{"num_hidden_layers": 14, "vocab_size": 10239, "bias": "none", "tie_word_embeddings": false, "parallel_block": false, "schedule": "wsd", "max_seq_len": 1024}
MLP neurons of a small language model. Each row is named by its layer, matrix (down: output weights) and neuron, and shows model dimensions 192-287. Each number is 50 + 12 x the weight over its row's rms, rounded and kept within 0 to 99. A neuron's up and down rows have the sign that makes its largest values positive.
After each neuron's rows, "raises" lists the tokens whose logits its output raises most directly, leaving later layers aside.

L5.down531:56 50 61 48 37 48 60 38 38 37 52 48 65 57 40 73 23 56 76 65 52 55 45 46 46 45 66 44 36 55 60 47 51 22 45 50 54 54 59 48 48 84 41 54 52 52 40 40 23 41 46 54 52 50 38 56 59 36 25 46 74 53 65 71 58 30 79 66 52 48 25 57 51 41 48 44 59 56 43 33 43 42 58 68 52 44 51 36 41 57 45 47 36 44 30 40
raises: "ty", "ec", " Republic", "ator", "ates"

L4.down600:60 64 48 40 55 48 46 66 26 62 67 45 49 50 61 23 29 30 54 52 45 52 61 59 43 46 38 46 53 43 45 41 30 24 54 51 50 67 44 46 59 47 34 58 51 43 49 33 57 63 35 74 53 51 65 70 60 39 43 50 27 62 62 47 57 49 43 70 46 33 55 44 51 71 64 43 48 48 43 47 33 43 52 47 54 45 64 47 32 46 35 36 55 34 52 37
raises: "hip", " were", "hire", "uit", "uch"

L6.down281:54 57 33 48 48 60 51 60 56 41 38 40 50 50 71 61 54 39 47 40 51 55 42 54 57 39 41 49 32 35 56 60 25 63 78 18 46 64 41 50 67 38 56 43 66 50 71 77 47 53 51 37 62 44 17 57 71 54 69 49 42 37 39 68 53 39 61 54 49 59 60 78 35 52 39 32 59 68 32 49 60 51 43 53 51 56 44 41 51 33 36 46 48 53 44 50
raises: "ulated", "ers", "ok", "ances", "ered"

L5.down621:51 42 62 45 48 61 46 55 59 62 48 55 56 57 57 64 65 60 44 69 52 54 34 64 55 57 50 47 45 50 41 46 46 39 49 59 71 41 48 57 44 42 62 51 57 56 49 67 69 38 34 67 42 35 54 53 47 37 35 48 60 78 42 52 45 60 41 49 66 49 46 56 46 55 79 26 53 58 62 36 56 39 28 51 56 35 36 52 64 47 67 60 27 64 47 52
raises: "cl", "cent", "rac", "ologist", "rm"

L11.down110:43 96 47 52 52 56 42 59 49 61 61 41 49 59 49 52 65 54 34 45 41 44 46 53 53 62 39 46 26 62 50 62 33 56 58 35 85 52 49 33 41 39 46 62 42 49 61 63 46 66 48 34 56 53 48 31 99 53 49 64 49 46 36 56 40 68 43 55 44 77 53 49 52 53 42 49 59 48 53 64 33 57 41 55 72 62 31 57 43 43 38 49 54 21 69 67
raises: "er", "ership", "ant", "able", "ante"

L7.down435:61 63 67 51 38 35 51 66 68 52 34 52 69 32 53 50 37 76 40 51 64 48 66 54 42 38 66 60 59 56 46 41 38 57 20 54 57 44 48 47 49 66 63 64 61 72 60 44 42 47 55 46 49 42 50 48 48 63 48 40 41 69 49 56 42 53 39 41 66 43 45 56 67 49 56 44 27 40 50 50 67 54 58 67 23 45 45 49 28 50 49 34 23 60 61 51
raises: "stem", "orship", "ire", "agon", "hel"

L6.down995:81 47 56 46 40 71 55 39 56 45 56 33 67 32 35 51 44 30 38 48 36 53 63 47 41 42 64 40 33 53 39 68 33 47 63 51 57 59 59 38 45 49 52 48 40 60 59 48 51 63 64 51 48 58 51 27 52 38 55 53 41 55 62 60 43 49 42 57 69 41 43 53 42 64 57 75 38 58 71 44 32 46 51 39 54 41 60 57 34 50 48 44 58 63 70 31
raises: "oom", "ess", "ended", "anc", "ument"

L7.down648:35 49 57 59 63 45 49 60 38 52 55 66 67 43 65 59 53 40 65 49 49 48 58 44 52 49 52 48 51 28 60 45 53 53 48 45 49 45 63 26 43 49 49 47 50 32 63 54 36 46 50 57 52 30 53 56 54 61 34 41 64 72 64 62 53 47 41 29 52 51 41 39 33 44 48 72 63 66 65 29 38 41 30 68 64 42 42 53 63 39 53 49 57 54 58 63
raises: "mi", "cha", "vis", "ennis", "eline"

L11.down132:52 60 39 53 46 77 58 72 39 48 57 45 46 45 50 43 35 55 55 51 42 48 20 45 41 72 63 59 43 42 52 54 47 58 41 57 42 53 49 41 45 52 52 57 56 46 35 51 76 32 63 51 61 45 20 43 39 62 62 29 50 36 41 49 72 54 55 45 36 28 37 43 33 28 46 51 51 37 40 56 46 54 58 45 45 37 60 56 51 56 67 56 43 25 58 54
raises: "s", "il", "ages", "aged", "ian"

L7.down805:73 57 57 55 37 73 51 48 41 45 55 35 59 52 39 52 66 52 43 60 61 36 48 52 32 28 30 65 53 57 50 34 32 44 31 51 58 51 41 35 46 57 44 51 37 42 55 46 67 53 65 66 86 58 44 67 64 35 44 49 41 55 45 42 41 54 47 69 50 47 53 66 56 74 48 42 37 33 52 43 55 36 50 60 55 71 57 78 54 40 56 48 55 61 15 57
raises: "ern", "ym", "ial", "ium", "bre"

L9.down942:36 18 46 45 61 55 51 55 42 24 45 64 49 63 51 29 65 61 17 73 45 61 58 36 42 42 51 57 34 34 55 28 30 41 57 76 62 59 61 57 57 64 36 52 45 52 57 39 33 55 57 54 48 58 36 48 37 58 55 52 57 44 71 51 44 55 53 45 59 50 50 41 38 64 52 50 77 56 50 70 46 69 78 40 49 34 48 44 48 51 62 51 59 53 31 48
raises: "et", "une", "un", "read", "est"

L11.down749:51 45 60 54 45 47 53 58 47 60 45 66 53 68 52 54 59 38 35 45 33 48 54 57 41 56 53 56 54 53 50 67 38 49 55 38 59 39 85 49 66 56 43 45 35 61 43 58 73 51 50 45 67 59 40 32 37 46 64 40 49 42 44 54 68 32 52 52 49 76 58 57 23 50 56 65 64 39 45 63 48 34 42 52 53 51 41 66 36 43 74 62 45 38 53 50
raises: "'s", "’", "'", " I", " that"

L11.down639:61 36 52 59 56 56 48 49 33 57 59 53 66 54 52 49 43 46 48 39 77 42 55 53 40 51 57 45 50 45 59 29 42 37 31 69 51 46 57 39 67 60 68 51 46 61 50 61 32 59 24 59 45 63 45 46 24 47 48 66 30 24 39 52 51 58 40 48 53 40 52 59 44 57 55 33 43 49 81 41 77 58 46 52 67 29 52 55 60 32 49 64 53 41 41 51
raises: "w", "che", "g", "ant", "ran"

L5.down998:45 28 49 63 60 29 46 48 51 45 49 69 43 44 09 46 52 61 58 29 49 45 43 46 36 42 51 41 52 61 63 36 63 49 64 43 73 53 50 59 46 82 39 48 74 46 30 43 38 42 46 41 61 53 42 40 68 60 73 21 43 50 41 34 49 48 54 39 66 56 26 58 43 65 44 44 44 51 48 42 66 48 53 36 53 38 39 72 41 44 46 49 33 48 49 50
raises: "er", "ible", "ur", "ed", "ured"

L11.down138:37 61 57 28 50 49 39 29 55 45 51 49 52 52 61 55 38 67 60 39 58 44 54 66 64 89 51 30 67 40 41 47 47 68 39 43 35 53 72 42 56 65 72 36 53 45 51 59 65 47 61 41 65 58 70 28 73 52 54 46 40 53 58 35 49 47 40 48 49 52 41 43 44 43 62 46 61 65 36 37 28 56 56 63 46 49 43 42 40 63 40 62 51 24 47 58
raises: "rist", "illed", "ill", "aff", "red"

L7.down673:47 37 59 64 10 58 55 66 46 51 45 63 45 50 39 41 37 53 60 46 44 60 39 55 45 45 63 46 46 54 48 50 33 36 27 48 58 50 42 39 32 36 58 47 56 77 54 34 42 53 48 37 27 35 29 68 27 51 59 25 35 47 47 61 38 47 38 56 54 67 62 68 33 41 45 37 67 59 38 45 58 51 30 44 43 46 65 53 41 75 76 55 21 42 46 42
raises: "ury", "ms", "ft", "use", "bour"

L4.down936:63 33 69 56 40 37 75 40 35 48 43 39 68 36 47 52 65 44 63 35 66 18 32 52 33 48 39 37 56 50 69 33 29 37 47 82 50 45 54 46 50 65 43 41 53 61 63 45 43 35 55 42 62 60 64 77 40 61 59 66 57 57 54 46 51 25 58 53 51 62 67 44 41 52 68 48 27 53 36 64 53 64 78 56 40 45 40 48 37 39 50 34 36 57 39 57
raises: "O", "ES", "E", "U", "II"

L2.down792:47 59 20 58 56 27 39 60 45 49 49 22 48 70 34 39 67 38 43 60 79 26 66 57 55 61 36 27 39 55 55 31 34 50 46 62 30 57 59 29 57 66 50 44 52 42 56 40 53 48 55 62 63 39 47 36 32 32 57 27 27 44 39 62 48 61 44 25 60 74 48 47 48 49 50 59 45 51 64 37 60 60 51 41 44 57 48 66 51 32 52 49 53 46 63 46
raises: "ru", "un", "une", "n", "able"

L2.down863:35 33 38 52 61 58 40 50 53 30 51 45 58 42 60 44 30 53 51 74 39 58 51 51 47 34 58 54 52 73 66 55 20 55 46 11 45 60 53 13 57 53 50 48 29 71 28 58 51 37 52 81 73 38 49 42 54 59 35 52 35 64 62 45 65 33 55 25 81 67 52 53 53 39 75 59 44 41 54 34 52 63 72 65 48 62 43 42 47 49 67 49 48 38 52 49
raises: "age", "obe", "ear", "ab", "edd"

L2.down812:69 33 50 65 59 44 40 56 51 59 72 40 28 62 58 78 67 65 54 58 46 51 44 52 41 46 39 61 63 43 55 48 55 36 64 37 53 44 52 55 41 55 40 59 50 41 55 49 60 41 28 82 68 56 73 58 53 08 61 62 48 66 48 47 78 41 53 42 65 43 59 19 22 47 74 51 45 40 67 67 44 53 56 42 47 55 37 42 51 41 57 35 24 69 54 53
raises: "da", "h", "de", "rd", "otte"

L2.down772:58 66 52 43 45 28 57 40 52 63 31 48 38 61 50 42 34 64 62 56 61 72 48 59 53 86 58 36 63 50 21 37 55 50 48 55 62 53 35 85 54 30 46 47 54 62 57 68 37 47 41 64 45 54 49 49 45 62 45 48 47 51 57 46 59 67 45 52 55 43 55 48 57 37 70 44 44 45 56 52 61 32 65 56 27 47 63 61 63 39 52 52 49 43 31 55
raises: "iques", "ique", "cy", "cia", "ics"

L9.down227:76 45 35 49 50 60 42 44 32 43 66 30 63 27 71 53 39 74 51 71 41 40 49 51 40 49 46 43 50 44 52 60 46 65 63 32 21 41 38 63 61 33 43 51 56 50 43 62 50 31 59 44 64 69 66 46 54 50 50 42 64 36 54 32 70 29 65 53 46 39 57 41 34 39 49 62 64 63 36 52 55 45 64 53 33 61 43 46 55 67 66 52 60 61 54 55
raises: "ondon", "ocal", "ee", "iber", "iqu"

L9.down820:59 51 57 67 33 52 49 45 55 44 45 60 42 31 66 44 49 47 38 56 66 56 74 54 53 55 34 53 75 41 35 39 81 46 62 39 37 20 46 42 60 52 29 40 64 44 48 65 51 61 43 20 28 61 53 46 29 47 60 41 27 65 59 61 44 45 58 37 42 41 37 43 49 53 67 54 57 51 54 50 45 73 39 54 53 33 60 58 34 54 57 40 84 54 68 51
raises: "aster", "ission", "ary", "c", "oses"

L2.down786:40 56 26 65 39 50 15 54 50 47 29 64 51 44 38 45 47 42 37 50 43 59 35 63 56 66 52 37 49 47 53 68 56 47 59 59 54 66 46 55 40 42 26 51 54 28 58 65 39 54 38 57 55 59 59 49 49 52 64 54 71 59 59 60 58 42 47 59 35 52 27 51 56 52 48 57 52 41 59 55 48 43 58 38 52 21 36 38 50 68 58 41 54 55 56 37
raises: "ille", "illa", "ill", "ries", "ello"

L11.down416:37 55 35 52 66 63 49 41 43 56 44 72 61 31 38 44 48 49 56 47 55 42 48 44 44 31 41 37 56 44 50 63 34 56 68 43 47 72 60 63 30 58 51 53 57 35 54 55 45 55 52 43 42 45 70 49 68 57 30 47 05 42 32 44 73 45 41 52 48 55 44 54 56 39 47 53 57 58 59 50 36 69 65 51 37 51 38 54 50 46 33 59 51 55 25 56
raises: "amed", "ib", "ame", "gu", "ades"

L7.down387:51 53 47 22 52 57 31 51 63 38 39 43 44 34 53 33 49 48 20 62 44 56 48 33 51 52 39 47 40 41 56 53 35 66 76 53 60 46 34 28 51 46 66 76 50 68 28 45 45 35 64 30 57 54 45 48 33 55 35 66 54 54 48 58 37 34 46 47 48 58 53 43 45 49 54 18 33 43 64 67 42 57 47 51 44 45 53 71 52 56 61 61 54 66 65 31
raises: "har", "ub", "arter", "ed", "d"

L11.down501:49 75 55 47 71 38 58 59 75 61 57 60 43 61 35 50 51 60 52 52 50 65 26 44 42 58 37 43 55 44 60 58 39 31 54 70 35 34 67 59 71 43 62 39 35 29 45 63 29 42 28 68 35 64 52 30 55 44 34 50 66 58 40 57 41 21 56 53 56 43 33 58 47 57 49 57 53 66 59 40 44 58 54 50 39 33 48 53 56 39 29 44 39 27 65 39
raises: "===", "ounded", ")===", "ly", "|"

L6.down267:53 43 55 50 21 42 58 29 44 47 53 50 56 48 41 49 56 50 59 64 49 56 59 47 42 80 54 52 46 53 39 45 33 63 36 57 48 55 47 44 68 47 69 49 44 50 53 53 48 51 57 63 27 47 53 51 28 64 55 54 64 56 29 39 31 58 31 62 60 36 35 27 66 31 42 37 49 79 48 72 47 44 40 56 48 56 40 67 39 68 45 63 60 62 74 51
raises: "ored", "hed", "ores", "hem", "he"

L2.down556:65 57 48 44 52 42 39 49 52 55 38 62 50 64 55 33 56 44 61 50 57 56 56 37 57 47 65 49 47 43 66 71 63 59 53 54 49 38 42 43 56 42 55 49 41 56 40 53 37 37 56 41 45 42 64 48 26 53 49 46 40 48 30 52 49 27 60 70 38 64 40 54 32 31 32 58 07 62 52 43 58 63 39 76 27 57 46 14 47 49 45 63 43 92 50 52
raises: "76", "78", "08", "09", "87"

L11.down539:55 18 50 75 65 51 69 36 55 63 49 67 35 48 45 56 54 54 67 63 41 24 44 57 41 49 61 63 69 62 57 43 43 39 67 35 67 59 54 47 53 35 65 55 61 70 45 38 57 49 32 47 57 45 47 60 99 49 57 43 37 40 60 64 43 65 55 59 73 44 43 40 46 42 68 49 39 49 37 53 56 68 50 46 37 77 44 46 42 53 56 57 60 31 70 29
raises: " 2014", " 2013", " 2002", " 2020", " 2010"

L7.down549:38 34 49 52 28 40 33 63 49 68 63 58 47 73 61 46 31 37 55 56 42 64 46 48 38 59 45 45 45 36 57 37 54 53 37 43 32 41 50 45 62 56 67 40 66 42 49 46 65 70 45 66 45 59 39 44 49 21 22 49 35 51 49 33 32 54 24 35 59 59 52 35 54 52 54 48 42 57 49 38 48 56 39 29 61 45 56 50 37 58 62 54 50 40 56 39
raises: "be", "hem", "lic", "fic", "ury"

L9.down242:42 39 48 43 48 52 29 37 50 52 22 71 65 44 45 44 27 46 54 47 64 67 58 60 45 64 50 59 46 41 27 47 50 42 51 36 45 50 50 59 57 51 60 51 32 43 40 57 28 62 68 47 67 51 47 51 36 48 63 65 51 66 40 69 34 39 55 79 54 68 55 32 52 64 48 30 54 45 46 53 53 48 59 55 52 41 68 61 21 77 83 58 52 34 31 40
raises: "ims", "imming", "ings", "aming", "arm"

L7.down896:68 47 50 46 70 25 32 48 63 42 49 57 42 29 59 48 48 21 31 62 47 68 52 43 43 47 56 41 44 56 66 58 42 68 34 46 41 49 43 54 66 47 55 50 49 29 57 50 69 54 35 62 52 72 41 69 57 64 64 62 48 46 56 51 54 40 57 44 40 71 46 22 37 70 49 41 40 36 67 49 51 51 59 19 67 48 32 46 46 47 73 60 55 57 39 53
raises: "els", "ess", "el", "elle", "qu"

L11.down258:38 37 53 26 49 51 50 47 48 59 73 49 69 61 54 65 60 63 11 43 49 48 70 41 48 66 62 60 54 57 59 60 55 55 59 54 58 47 68 58 64 36 52 76 48 52 50 59 66 38 43 56 54 29 49 63 88 59 36 34 46 18 38 51 41 45 56 52 41 36 57 53 53 47 53 47 64 48 65 56 48 34 32 34 51 40 68 65 65 45 53 44 58 59 63 33
raises: " singles", " Singles", " debut", " songs", " fans"

L7.down353:68 33 58 53 44 51 47 64 45 75 46 21 69 43 46 57 19 51 38 48 51 68 59 71 53 56 58 36 67 49 52 46 62 36 36 65 57 63 52 43 57 54 56 49 60 49 49 34 54 48 42 38 50 63 50 50 66 47 33 55 44 36 39 53 53 61 47 61 57 35 63 61 50 22 78 70 49 30 66 46 42 61 49 44 41 37 47 50 33 45 52 49 54 41 56 46
raises: "men", "lington", "ts", "man", "ft"

L4.down723:34 30 42 49 43 65 55 69 45 42 52 65 68 39 32 60 45 58 59 48 51 41 71 75 23 57 57 55 37 48 73 48 48 46 38 36 32 14 50 36 56 54 34 25 55 48 49 50 57 52 50 54 38 46 62 75 64 45 41 53 55 56 67 53 71 27 63 52 36 55 58 23 64 48 42 44 72 28 49 28 21 48 61 38 59 37 63 60 45 66 66 40 61 55 75 38
raises: "ay", "ayan", "am", "ah", "ey"